MLP neurons of a small language model. Each row is named by its layer, matrix (gate and up: input weights) and neuron, and shows model dimensions 32-159. Each number is 200 + 40 x the weight over its row's rms, rounded and kept within 0 to 999. A neuron's up and down rows have the sign that makes its largest values positive.
After each neuron's rows, "fires in" lists the words (lower case) most often at its 100 highest values on Wikipedia text that the model never trained on.

L10.gate222,230,155,193,197,227,236,169,167,184,141,181,209,244,194,246,170,229,175,136,196,252,190,146,173,209,207,157,197,190,269,181,235,227,264,248,111,249,267,174,247,189,257,222,215,183,197,225,167,215,201,158,196,226,203,220,147,168,101,215,230,227,205,276,187,220,192,209,197,123,213,240,274,344,167,155,256,157,164,197,166,222,223,171,271,241,213,193,155,222,130,198,209,218,165,199,265,215,134,182,176,271,192,175,119,247,152,225,202,255,203,212,202,172,195,204,191,192,173,172,260,204,271,183,158,231,168,161,177
L10.up222,141,167,246,160,273,190,157,113,207,174,178,202,216,248,163,138,177,238,195,174,169,122,220,161,207,230,227,228,219,245,172,248,150,167,215,151,198,264,204,242,198,239,260,225,168,138,200,151,141,166,171,226,241,276,206,243,194,192,214,217,221,259,186,267,140,165,218,196,191,160,196,141,276,219,159,159,184,175,243,214,196,183,173,240,219,209,205,191,130,201,174,183,259,176,270,195,124,227,202,178,207,210,204,206,233,176,219,173,235,249,236,258,132,230,143,184,194,256,164,213,179,175,144,170,149,222,224,154
fires in: "second", "first", "next", "present", "primary", "later"

L2.gate819,258,233,240,177,225,113,202,167,189,174,160,229,194,136,157,262,199,228,261,218,223,286,144,247,184,212,187,213,182,225,230,256,184,155,171,275,156,192,132,154,192,247,206,275,211,291,167,144,135,214,255,214,231,240,188,228,176,159,189,222,211,258,60,231,186,218,153,247,196,157,185,168,186,187,134,268,255,202,226,203,195,117,184,171,174,250,160,180,211,185,213,199,173,187,229,218,216,192,236,218,230,202,251,194,160,185,238,162,170,166,219,188,254,240,209,193,180,176,158,240,195,202,172,226,195,182,181,247
L2.up819,186,275,160,163,246,256,216,179,185,136,215,181,214,236,187,216,172,210,199,217,232,216,173,154,232,230,231,178,203,192,157,197,245,247,224,258,165,232,174,252,237,230,185,258,154,204,223,197,195,222,157,243,208,198,210,230,138,221,227,245,105,167,168,163,211,211,152,169,216,180,211,175,205,209,152,210,166,164,238,139,206,228,185,105,194,185,254,242,226,203,135,199,246,199,200,200,219,222,235,188,236,309,132,232,164,218,149,240,299,171,192,301,263,169,145,239,219,130,215,150,295,110,198,218,170,214,182,213
fires in: "is", "currently", "company", "current", "release"

L2.gate42,152,228,226,224,234,185,147,211,195,191,159,221,260,247,252,201,281,133,185,201,253,254,205,253,199,193,175,112,141,210,247,214,229,244,187,246,196,225,228,233,204,189,242,170,240,195,200,145,179,203,198,166,198,206,218,203,121,165,168,151,157,290,223,206,263,176,263,260,79,181,237,241,228,182,260,182,205,210,149,206,227,215,227,247,238,145,193,103,224,171,213,186,163,224,148,184,245,162,220,166,124,201,215,138,115,248,181,232,226,113,178,180,257,230,229,176,218,216,215,228,230,184,174,160,296,214,272,280
L2.up42,155,230,146,201,163,243,185,167,197,220,241,153,189,237,239,242,211,166,223,200,265,262,182,234,209,226,235,206,118,225,237,228,201,166,210,200,225,291,212,233,170,219,200,231,224,140,191,178,193,196,254,191,253,209,157,251,228,249,218,219,153,218,222,218,215,220,220,244,207,163,218,331,253,170,147,107,164,247,100,209,286,172,232,156,189,206,176,170,212,188,229,237,140,257,179,171,242,113,228,202,231,186,269,169,188,146,211,208,196,106,194,243,195,163,213,139,253,301,266,230,153,229,144,166,240,254,164,270
fires in: "is", "was", "became", "as", "are"

L4.gate781,174,248,160,178,192,175,156,162,232,186,195,233,186,162,234,206,174,202,166,179,280,181,153,233,118,210,140,232,233,261,223,212,220,224,188,273,161,222,177,221,177,229,149,232,218,211,212,171,176,266,203,117,212,173,215,261,254,154,290,162,112,234,207,228,153,130,203,204,217,202,270,209,153,144,114,197,277,180,176,170,207,233,189,222,260,158,254,167,190,166,243,259,207,166,216,173,187,215,249,189,206,169,292,169,200,217,189,176,156,157,214,256,217,213,168,150,203,185,268,152,200,231,172,178,241,193,209,164
L4.up781,156,148,169,186,126,137,218,198,210,119,229,158,175,193,144,156,198,206,202,151,256,260,204,206,181,195,205,182,168,197,204,218,219,170,216,301,242,200,196,169,196,167,229,205,227,263,234,240,193,162,276,210,148,186,249,92,184,176,217,219,180,192,194,140,209,233,218,248,172,237,185,230,184,229,163,171,268,188,132,208,135,205,284,168,180,215,310,191,175,177,230,275,161,125,148,235,224,150,195,181,244,224,174,239,174,234,224,204,200,185,192,225,188,171,262,208,251,195,260,255,163,184,140,248,224,214,208,177
fires in: "is", "takes", "consists", "contains", "are", "cut"

L4.gate408,216,184,187,228,295,204,174,231,184,145,226,221,239,184,137,217,172,217,161,166,213,142,197,240,225,159,182,146,224,213,133,261,252,248,182,233,208,170,195,127,169,250,210,124,188,201,166,267,172,229,237,239,209,131,153,295,133,212,231,201,196,196,210,207,209,155,186,201,211,274,198,156,182,164,200,275,163,205,164,239,210,174,253,289,176,195,238,157,189,183,184,194,213,164,178,191,137,185,195,219,206,201,189,187,210,241,182,192,121,190,263,210,233,179,187,247,207,178,199,150,243,177,238,170,207,153,204,123
L4.up408,233,213,179,169,221,190,181,179,163,153,211,125,223,171,174,243,147,250,186,242,131,261,166,191,218,173,230,209,212,214,296,217,213,320,128,176,147,177,185,222,109,185,211,131,174,230,234,143,212,212,250,137,192,200,138,251,173,189,165,192,181,230,153,200,195,209,140,250,218,196,159,195,148,167,183,232,212,173,176,225,206,245,116,221,238,137,236,266,208,206,242,171,222,225,248,194,225,227,229,227,224,221,238,185,228,164,177,215,181,174,229,191,264,147,208,127,224,286,220,165,265,217,242,254,159,208,256,187
fires in: "there", "population", "village", "area", "of"

L2.gate300,222,250,118,189,239,164,195,250,228,159,220,216,256,201,269,208,280,225,147,220,235,217,189,154,229,177,172,195,299,206,282,270,228,206,160,153,192,259,244,215,229,135,97,233,163,293,211,224,235,263,143,244,96,206,212,230,189,184,156,201,161,256,206,82,217,154,245,194,204,170,226,225,262,119,144,153,183,272,211,237,250,229,171,174,189,170,135,145,214,171,248,186,235,173,222,206,221,233,204,177,186,177,213,148,157,185,181,159,179,163,183,179,188,259,186,206,192,178,169,155,164,268,176,182,259,226,162,198
L2.up300,218,250,258,206,171,194,168,95,150,136,255,224,175,217,189,150,140,211,136,223,137,204,200,136,135,212,171,252,219,223,228,237,190,117,174,292,253,198,307,221,142,203,117,245,227,207,189,222,223,168,274,210,192,213,259,135,233,252,227,229,166,167,243,194,250,208,203,165,212,204,256,218,225,222,138,228,140,205,192,170,222,172,228,167,230,188,202,232,206,120,304,211,212,262,140,176,264,219,207,246,261,201,303,181,209,221,155,182,175,193,168,183,229,212,126,175,162,136,167,164,167,190,236,134,206,242,197,134
fires in: "university", "country", "state", "classes", "species"

L3.gate378,187,249,130,233,191,218,162,208,182,229,255,241,203,215,159,140,271,244,150,207,246,147,206,223,288,169,178,118,286,180,185,190,198,235,262,226,218,261,228,164,197,217,246,168,243,260,222,153,198,212,147,205,156,152,214,266,233,238,181,252,102,204,221,273,205,177,180,218,174,226,184,159,192,224,200,197,209,160,201,106,203,215,226,221,186,207,204,138,181,240,197,171,186,182,195,224,150,168,238,179,163,230,178,215,174,186,252,197,160,174,201,219,255,146,240,244,187,224,140,233,198,232,156,166,128,166,214,201
L3.up378,213,141,160,234,156,191,152,142,165,147,179,221,226,175,158,202,140,255,222,175,180,212,218,219,219,198,184,234,268,195,136,202,188,243,234,232,140,189,117,149,207,247,184,156,224,166,294,135,183,202,216,227,156,163,222,197,172,161,147,202,192,175,187,225,253,185,176,246,234,175,209,130,133,231,190,246,244,219,143,156,204,263,207,219,177,229,177,164,146,195,185,183,196,180,295,215,217,228,141,94,237,172,260,213,190,228,286,271,215,163,200,266,253,194,241,240,118,220,196,264,167,205,187,176,181,220,216,209
fires in: "case", "station", "civil", "cities", "rating", "creek"

L11.gate831,182,179,129,205,150,217,163,229,199,187,122,173,200,242,249,255,183,233,223,135,234,200,181,192,165,236,230,211,136,215,247,271,190,244,222,234,231,239,258,229,243,213,211,142,203,157,125,193,168,162,163,199,131,173,186,202,189,121,219,153,231,226,164,190,180,157,226,153,183,229,192,209,207,270,217,236,169,234,205,177,135,226,114,185,252,259,210,195,267,243,142,173,213,264,198,196,282,208,236,231,275,104,198,151,245,232,167,157,207,192,207,211,148,183,174,257,236,227,166,156,232,308,176,274,250,196,187,178
L11.up831,146,143,157,144,169,173,205,172,197,183,178,214,219,232,270,218,249,179,210,229,195,160,225,163,215,279,246,173,151,203,172,222,236,122,229,187,240,232,197,161,186,175,221,83,214,148,192,171,156,171,183,150,235,269,232,183,271,250,137,225,235,208,205,191,185,211,203,203,228,231,180,203,253,215,184,265,212,230,237,211,233,254,163,196,196,160,244,144,229,177,143,239,194,179,106,230,217,212,247,185,243,133,132,205,171,135,165,173,267,207,160,178,139,140,167,203,319,155,209,214,148,257,166,190,191,181,222,175
fires in: "was", "is", "were", "to", "are"

L4.gate263,276,184,173,195,206,175,227,193,179,189,192,140,170,191,171,212,190,271,214,258,212,190,258,298,250,228,213,202,140,221,216,286,166,239,250,147,238,242,171,209,170,155,276,119,186,218,232,172,163,211,189,201,224,296,170,161,217,184,270,199,195,185,240,219,198,188,202,199,165,203,192,245,172,193,103,294,221,186,176,261,199,205,252,202,240,272,256,113,211,174,170,203,233,174,107,260,160,255,176,183,242,168,228,259,174,153,196,188,202,192,163,156,271,205,215,188,175,195,197,244,205,207,229,183,188,153,244,129
L4.up263,244,247,238,189,235,274,125,173,181,234,195,202,199,153,251,211,239,218,246,268,210,246,196,231,208,247,208,202,211,250,205,241,235,221,158,182,183,227,229,228,222,225,180,254,105,197,186,164,190,215,167,219,146,247,159,161,182,198,174,188,165,200,121,211,173,212,164,209,180,181,127,281,210,246,199,147,145,182,271,239,202,188,186,198,223,194,141,190,262,225,198,186,158,242,302,219,241,194,154,200,141,269,292,141,199,221,275,198,275,198,126,223,234,246,173,215,191,187,188,168,211,161,237,225,208,234,212,193
fires in: "career", "instead", "life", "traditional", "while", "commitment"

L4.gate94,222,254,134,178,144,182,182,216,236,163,182,236,223,219,210,155,174,169,288,217,252,230,169,247,218,241,150,189,123,256,153,235,231,221,170,195,219,155,133,193,198,227,176,208,188,186,260,127,161,189,207,140,247,197,208,175,226,291,230,200,261,167,208,189,203,127,117,205,174,214,179,139,108,214,172,278,158,163,267,162,162,244,184,186,277,225,207,164,252,174,153,179,199,243,248,192,240,264,172,179,99,199,208,203,282,128,170,212,154,222,243,219,153,169,226,161,175,145,172,230,234,129,220,202,234,233,143,160
L4.up94,259,127,203,251,261,242,184,229,163,265,227,176,243,241,185,128,184,195,284,198,177,182,239,213,165,207,161,163,166,223,204,155,181,162,185,182,258,229,219,235,245,213,254,175,211,210,239,259,176,216,202,271,106,121,204,186,265,149,219,207,166,271,286,193,210,186,221,198,193,235,204,251,212,210,206,210,238,178,240,189,326,140,176,199,169,223,198,169,177,163,253,165,224,185,264,160,203,142,179,199,186,128,219,69,190,239,152,162,182,219,192,221,229,228,239,255,193,175,204,162,112,205,162,220,217,222,199,163
fires in: "national", "international", "association", "assigned", "assembly", "assets"

L2.gate878,270,225,124,182,153,171,185,250,203,186,159,277,145,237,175,179,219,216,267,255,194,164,261,271,130,191,241,221,196,178,166,265,261,251,191,219,160,272,177,136,214,217,207,222,183,168,215,188,220,174,156,208,211,255,163,189,158,267,240,189,160,196,250,189,181,176,230,146,167,166,250,185,216,88,162,246,211,198,185,177,235,219,224,182,250,222,201,206,157,124,250,204,150,216,319,269,146,188,165,209,213,189,173,116,223,187,170,183,218,231,161,246,162,243,225,267,181,166,192,185,200,252,190,187,218,228,186,233
L2.up878,107,200,145,159,180,231,218,232,213,219,179,181,203,245,220,182,145,184,241,152,238,191,159,143,235,256,253,158,187,184,177,225,173,181,128,147,242,138,202,175,227,248,198,185,197,174,244,291,166,211,225,195,256,191,207,140,218,131,135,184,177,230,269,232,192,256,163,131,199,154,125,234,261,219,259,174,187,209,202,245,252,162,168,191,169,237,190,191,201,283,156,141,211,208,174,270,216,230,167,171,212,197,124,222,208,238,197,228,161,160,170,153,167,253,208,239,226,236,155,195,216,193,177,193,304,199,157,128
fires in: "as", "a"

L10.gate362,241,226,262,190,162,197,198,206,197,219,133,215,228,232,202,155,286,169,200,198,241,178,153,235,281,302,187,173,128,232,209,225,220,257,101,130,166,213,191,196,219,275,179,218,182,174,182,209,227,203,178,177,207,193,257,285,250,257,144,204,171,207,205,207,174,167,185,212,178,215,219,225,194,208,210,226,137,176,209,208,234,271,251,239,250,194,127,243,193,124,226,235,135,215,221,198,149,197,159,180,230,214,242,158,196,210,261,206,244,234,236,180,160,247,182,214,150,220,199,124,173,235,259,168,202,169,190,239
L10.up362,255,157,212,139,128,245,251,185,278,159,161,179,206,201,226,220,196,251,207,184,186,227,222,218,206,168,195,190,196,251,129,155,213,281,137,178,291,198,189,210,207,255,217,129,204,109,223,183,245,165,191,217,262,199,262,263,228,228,186,208,155,228,215,157,215,164,202,241,157,163,225,130,246,216,225,224,199,244,201,141,196,218,155,172,207,186,237,244,157,225,144,185,155,173,262,114,137,198,212,144,194,181,189,230,216,201,250,157,205,196,172,245,183,206,186,216,239,252,99,171,188,262,208,251,161,237,188,89
fires in: "new", "united", "southern", "western", "others", "other"

L2.gate292,238,253,244,169,186,154,127,135,246,194,117,216,195,236,180,167,218,170,170,198,246,216,181,238,133,254,152,162,185,205,225,140,226,130,287,167,159,206,240,198,203,276,189,187,204,165,227,154,160,264,180,141,160,154,200,226,179,164,214,216,178,254,157,248,259,176,212,215,183,157,149,259,263,200,244,220,180,205,217,186,237,188,239,154,128,237,215,282,221,151,163,207,257,166,191,163,178,186,299,158,218,160,191,221,190,178,236,149,215,285,206,250,161,205,251,224,182,168,223,211,216,259,213,181,305,191,178,211
L2.up292,209,221,229,206,225,177,194,207,257,180,95,220,242,181,218,233,232,185,152,176,226,173,221,208,270,226,240,189,226,207,153,196,148,184,257,123,174,179,186,203,200,278,187,193,224,161,225,171,165,270,215,190,201,202,105,288,159,196,225,173,218,183,137,224,254,160,220,240,226,156,211,249,219,131,237,192,179,251,247,221,222,121,152,166,189,193,166,251,228,107,220,225,174,215,196,202,215,161,172,152,208,180,205,158,157,134,300,177,211,233,219,181,136,224,254,87,119,171,303,224,244,230,255,140,184,196,258,231
fires in: "first", "championship", "medal", "cup", "best", "second"

L11.gate874,264,136,162,238,227,202,200,225,251,181,193,202,247,230,261,214,144,178,187,189,203,255,147,144,195,222,186,160,222,206,215,191,210,175,215,224,193,194,207,248,219,266,190,235,213,177,157,237,210,141,250,132,178,169,262,217,227,194,177,181,260,162,169,128,148,241,118,190,208,183,222,185,218,204,231,160,157,174,223,195,153,243,220,191,224,251,180,185,247,225,222,199,120,186,199,196,233,186,271,250,172,242,234,106,248,258,252,199,182,136,194,124,243,142,269,233,240,180,208,259,187,230,252,172,251,241,155,201
L11.up874,206,214,202,211,180,241,209,209,203,189,172,247,221,161,167,315,250,206,260,163,243,159,205,297,177,201,222,186,259,162,164,238,216,249,105,163,182,274,152,187,239,257,190,156,173,134,217,177,301,234,184,179,165,204,226,191,211,243,199,168,259,201,264,238,151,171,278,168,206,273,192,129,157,246,207,177,316,232,191,175,230,207,163,206,173,189,187,177,226,176,194,234,142,165,274,190,196,152,184,166,147,236,161,234,177,187,161,237,178,262,196,179,142,232,215,188,261,190,230,185,189,209,207,194,166,189,189,203
fires in: "were", "are", "was"

L2.gate379,193,250,235,202,155,246,172,256,213,203,148,239,216,210,179,227,152,283,187,309,189,143,233,167,204,252,159,178,198,229,243,216,221,241,113,203,235,162,299,226,173,200,182,207,201,206,213,164,109,136,160,206,262,185,244,184,172,202,128,194,139,190,239,161,165,217,149,162,238,228,154,228,203,179,220,244,148,162,200,243,158,205,168,225,183,221,182,134,160,257,90,203,223,166,159,209,139,140,166,214,234,166,193,201,198,126,241,297,215,260,139,168,246,218,239,198,187,234,197,231,225,162,222,131,157,275,247,192
L2.up379,160,161,223,163,246,266,256,158,174,140,198,263,294,302,173,162,180,202,232,165,210,181,239,177,199,261,190,248,131,149,205,161,190,160,162,212,172,196,207,221,281,245,174,186,244,249,170,191,222,228,214,164,216,212,176,135,278,180,243,217,215,262,215,265,233,160,201,217,206,139,201,221,212,230,140,258,219,301,181,212,199,277,159,206,297,216,249,181,175,221,210,169,201,219,169,188,153,132,231,276,208,219,151,236,218,264,218,204,176,255,201,202,154,170,205,265,259,232,147,160,176,166,229,233,146,170,232,168
fires in: "to", "into"

L4.gate483,148,219,196,191,214,155,219,315,194,191,143,217,172,193,94,188,181,247,205,158,165,116,240,183,189,124,223,160,266,213,169,218,205,181,232,227,180,192,174,191,198,257,195,199,217,188,221,112,92,231,185,189,238,147,150,166,233,231,244,152,182,216,235,233,230,225,140,228,211,215,251,147,234,109,224,252,178,264,228,175,270,179,239,157,251,159,235,175,206,188,213,260,190,184,160,160,155,183,268,184,205,163,186,295,94,158,195,125,183,215,256,181,158,207,200,278,191,171,239,199,157,175,188,177,210,244,211,178
L4.up483,187,187,206,215,194,240,170,181,191,256,187,236,199,226,233,244,168,215,203,135,219,174,148,187,211,175,300,135,208,184,216,196,213,241,174,119,198,117,226,177,161,213,196,225,253,146,205,133,170,220,165,140,187,171,268,214,249,221,267,190,173,260,200,205,169,180,166,183,162,172,147,204,191,259,200,191,152,121,215,195,229,207,181,135,274,248,271,192,213,204,229,179,188,209,227,206,140,140,169,215,181,188,208,190,184,131,101,256,196,218,178,161,142,203,239,272,218,199,270,172,215,196,190,212,216,286,186,166
fires in: "as"

L2.gate579,172,183,207,207,207,132,212,201,259,175,223,128,186,220,223,196,228,158,114,245,220,197,175,205,220,243,197,184,211,295,219,229,203,192,185,206,202,223,198,212,191,231,160,164,249,225,211,139,258,212,159,208,211,274,148,260,207,214,238,227,199,296,225,145,232,211,258,107,256,203,301,168,224,190,188,173,144,210,168,186,161,159,202,156,222,143,226,203,232,129,286,210,228,271,177,189,183,241,250,211,170,203,198,189,196,140,320,167,165,196,254,181,203,168,170,275,261,184,181,249,168,213,261,267,234,234,154,141
L2.up579,210,185,258,240,186,238,209,175,232,260,169,204,213,181,223,242,232,172,161,230,183,194,139,167,194,188,193,226,195,275,205,174,238,166,173,227,210,233,188,245,213,175,159,131,214,216,244,188,214,204,162,190,215,263,132,278,217,181,252,252,191,260,229,197,263,186,196,123,238,219,235,163,224,237,185,229,110,157,183,170,110,200,232,145,202,211,208,193,252,146,189,187,245,286,190,275,242,195,194,202,174,190,124,242,160,159,277,201,208,169,207,204,245,177,164,241,287,162,186,208,150,176,324,225,203,220,155,121
fires in: "united", "university"

L4.gate480,201,199,218,91,209,279,171,232,247,275,218,128,224,201,154,238,169,91,200,247,221,207,181,229,194,232,212,167,197,162,255,215,177,247,281,109,223,184,194,242,185,117,218,216,187,164,201,157,215,232,209,203,176,182,197,143,195,212,328,208,192,170,230,248,289,158,177,225,130,194,220,285,235,204,223,148,254,183,124,225,313,148,164,178,206,172,259,148,172,147,238,223,142,174,212,212,189,200,229,222,200,159,210,174,252,153,158,219,205,208,176,162,294,154,205,136,280,237,219,151,228,158,233,185,155,200,151,233
L4.up480,148,179,187,181,153,144,233,194,232,258,246,177,208,200,216,242,101,170,267,262,190,164,146,179,277,200,236,211,257,167,192,242,269,162,179,185,162,250,210,228,203,220,187,223,144,180,221,166,239,241,285,202,163,189,161,192,186,218,214,130,206,203,265,191,142,180,261,171,141,170,166,223,255,167,165,225,213,227,212,229,247,155,223,200,230,163,217,234,229,252,191,256,213,213,266,207,200,208,181,205,247,240,158,253,188,140,165,181,200,182,200,125,198,251,153,241,217,153,183,221,172,141,250,142,194,178,162,183
fires in: "between", "among", "like", "across", "along", "unlike"

L6.gate36,165,204,163,153,164,223,213,240,261,188,255,245,264,198,200,167,205,213,174,252,176,188,153,249,271,304,134,180,170,186,163,200,231,203,192,186,177,114,200,222,220,213,207,149,147,189,207,108,160,158,123,240,259,190,181,187,174,186,237,194,192,209,222,232,229,200,247,162,174,213,202,178,197,217,158,206,224,185,262,215,242,225,256,176,188,235,210,200,195,127,247,262,140,180,180,217,225,237,208,192,189,257,235,162,189,240,226,219,248,180,203,197,197,215,215,163,197,206,143,293,198,223,230,150,301,263,240,178
L6.up36,248,212,256,151,169,172,119,221,168,184,153,219,306,266,186,162,169,197,227,269,231,232,222,162,217,228,235,268,225,184,168,91,313,160,174,147,163,184,193,283,190,283,231,161,226,164,215,162,200,146,183,161,217,206,228,159,249,224,193,198,144,198,305,251,199,241,190,251,193,209,203,147,237,175,231,223,223,214,179,243,274,259,181,197,181,257,228,216,144,194,211,145,171,237,287,213,159,138,220,258,263,195,253,173,166,204,158,168,137,191,189,157,205,191,237,149,182,237,176,167,202,208,224,186,242,197,235,285
fires in: "state", "international", "national", "regional", "tree"

L11.gate744,235,123,188,197,186,163,187,206,207,287,154,133,227,269,195,199,312,139,287,210,156,226,178,189,179,242,245,120,214,175,220,226,172,201,169,83,202,239,123,205,138,263,164,148,192,234,209,196,139,140,236,226,186,199,151,177,173,179,200,260,156,237,241,190,136,250,167,151,181,218,148,190,227,233,220,155,195,208,189,223,267,208,193,159,154,212,221,239,273,224,182,166,258,164,231,270,294,202,197,165,207,220,175,167,166,163,192,213,264,239,183,219,189,159,183,177,222,180,214,165,236,196,250,211,238,202,200,196
L11.up744,232,195,234,268,189,245,130,213,184,205,227,271,234,190,200,180,158,165,214,171,218,255,144,237,208,247,199,194,190,181,103,252,175,141,153,222,204,200,161,169,211,174,167,184,230,226,236,156,208,127,171,184,142,247,169,215,170,217,197,244,156,220,182,191,171,202,225,191,207,198,171,230,229,156,166,207,204,246,250,249,223,168,255,211,239,198,249,254,263,224,159,184,190,250,156,210,162,237,221,186,191,161,274,182,180,259,251,225,244,250,200,203,142,197,220,294,248,148,219,107,243,179,148,94,256,190,233,258
fires in: "was", "behind"

L2.gate440,211,164,198,230,222,224,174,202,270,239,224,208,221,227,185,247,250,214,177,230,143,230,260,195,244,234,128,195,192,238,268,162,267,265,201,257,148,243,234,229,188,243,193,193,216,208,252,68,221,197,177,192,136,193,275,217,203,285,141,186,172,217,239,194,205,248,226,193,200,239,235,181,245,170,260,142,172,217,233,121,223,136,220,203,192,201,137,167,240,161,214,217,120,185,198,190,157,215,206,217,206,169,251,223,188,190,189,173,137,225,178,239,108,248,137,263,162,210,141,194,250,247,224,253,244,159,160,141
L2.up440,240,220,204,177,132,179,152,270,189,227,260,223,144,215,207,284,190,254,255,255,143,161,203,96,150,223,121,239,180,192,242,218,194,214,226,181,162,200,161,229,124,184,170,145,233,141,267,118,241,174,189,193,173,279,185,137,190,268,185,159,283,230,192,224,188,192,233,211,147,217,182,224,241,228,193,165,162,192,179,202,230,148,189,261,236,211,194,301,221,178,256,213,158,288,180,223,154,195,202,229,226,176,194,253,144,209,196,139,146,234,253,236,156,194,179,246,236,226,205,206,159,259,194,278,172,225,132,147
fires in: "german", "united", "anti", "germany", "michael", "satya"

L5.gate665,164,139,254,205,114,264,196,223,232,191,198,173,168,194,220,274,187,174,154,154,171,243,161,149,178,161,214,135,227,240,140,144,128,271,224,125,257,213,160,257,137,218,200,202,131,199,234,165,162,174,202,226,265,228,179,223,200,171,325,161,259,249,221,203,183,167,221,214,138,287,202,267,180,209,238,192,185,167,235,234,208,99,198,276,165,166,181,191,198,227,282,215,139,182,196,284,163,207,138,209,202,239,212,188,162,247,260,246,177,230,197,150,143,281,166,141,264,301,147,199,118,237,241,153,266,231,155,248
L5.up665,226,184,221,156,135,244,212,187,212,171,219,218,233,186,215,235,236,205,197,222,138,149,185,176,225,221,157,168,199,167,94,183,230,140,215,207,220,203,207,261,191,180,168,141,249,215,235,216,159,182,185,237,245,132,271,195,152,224,199,231,244,272,160,247,225,223,163,292,243,167,168,253,110,229,151,232,213,170,173,183,147,154,160,184,277,249,144,180,166,239,186,174,220,184,186,130,215,183,219,167,152,198,217,268,234,138,166,191,141,276,183,172,147,233,173,292,214,187,227,210,232,222,189,167,160,104,208,236
fires in: "of", "throughout", "entire", "as", "seventh"

L2.gate93,208,306,204,189,216,177,192,195,264,169,237,165,185,235,252,279,245,230,213,212,211,180,150,149,208,230,199,111,207,265,233,211,218,217,154,146,126,197,182,212,185,266,111,118,216,230,175,170,196,169,249,176,184,163,173,226,186,177,248,243,144,184,191,158,123,166,267,152,256,236,193,202,119,212,245,202,230,183,219,252,260,177,131,213,185,133,203,200,242,159,244,202,193,226,190,234,222,225,179,277,179,143,250,205,195,235,180,205,200,232,175,161,110,194,261,263,209,212,161,241,214,259,221,189,212,193,208,206
L2.up93,184,246,198,161,220,210,191,149,151,220,204,196,229,160,198,215,138,205,195,183,233,146,197,254,168,197,127,221,128,232,164,193,233,101,230,180,170,182,172,141,58,244,173,172,186,255,184,255,261,231,200,193,243,208,206,146,114,236,197,232,174,189,268,186,239,206,145,188,291,168,208,236,237,213,231,177,184,208,207,214,158,255,244,282,221,182,300,217,257,220,247,174,284,229,255,277,163,178,257,266,258,222,133,190,155,209,207,173,236,175,166,168,191,226,237,221,173,155,194,247,157,204,195,129,138,255,205,196
fires in: "out", "able", "age", "one", "abuse", "above"

L6.gate740,188,210,201,158,189,299,283,225,285,242,187,192,261,200,210,168,207,131,157,201,216,198,135,219,252,241,223,142,262,170,209,250,139,198,127,251,153,235,263,152,204,142,168,281,163,195,239,233,161,193,182,128,259,181,155,232,217,235,232,182,185,227,276,179,252,167,194,178,215,155,189,175,204,197,212,274,223,171,233,161,225,147,163,171,264,171,138,257,133,242,174,210,208,161,190,159,226,167,197,214,151,212,207,201,290,175,194,204,173,256,314,121,239,156,197,206,236,197,200,136,212,224,238,197,223,282,176,185
L6.up740,251,139,282,141,143,216,208,171,180,216,248,225,168,182,189,181,170,209,197,209,193,171,197,235,207,231,176,205,240,190,211,271,205,202,231,246,148,197,236,173,266,138,252,135,207,135,231,217,93,183,223,190,227,199,209,192,181,207,144,248,257,215,251,195,204,237,184,175,258,232,158,233,228,250,192,218,177,219,147,174,196,131,159,239,210,183,199,158,210,205,205,220,243,290,240,226,212,161,210,226,210,167,179,154,224,170,279,152,140,205,226,215,280,192,163,218,98,203,159,242,173,167,167,139,234,151,130,209
fires in: "among", "along", "chinese", "long", "strong"

L5.gate575,205,217,225,234,165,215,201,139,223,194,227,126,235,218,185,210,236,186,180,168,201,120,229,214,191,160,233,190,287,227,206,223,265,195,125,160,186,242,252,182,180,248,179,244,241,195,149,222,216,219,197,220,185,220,214,231,212,144,220,144,153,265,137,175,242,158,186,290,246,157,239,239,278,186,211,171,196,275,196,158,104,153,251,188,219,184,229,268,173,225,186,192,194,225,236,194,228,172,206,257,227,167,165,278,206,224,190,218,152,100,204,181,205,194,163,224,135,236,237,183,148,263,130,133,253,152,155,153
L5.up575,209,166,196,194,193,250,214,254,176,220,293,100,252,163,262,248,205,261,192,214,185,198,162,240,174,222,239,245,211,232,231,207,219,165,179,199,184,174,205,247,133,235,169,178,233,146,215,155,142,200,178,203,211,265,99,261,177,128,193,168,150,214,173,218,183,188,202,285,188,145,128,272,174,148,260,152,166,194,137,201,182,182,189,125,282,158,200,198,224,205,181,192,228,215,287,245,214,213,215,217,195,172,225,251,251,198,182,207,237,209,197,226,211,212,115,156,193,170,281,188,133,230,119,215,251,230,212,174
fires in: "name", "as", "it", "978", "album", "title"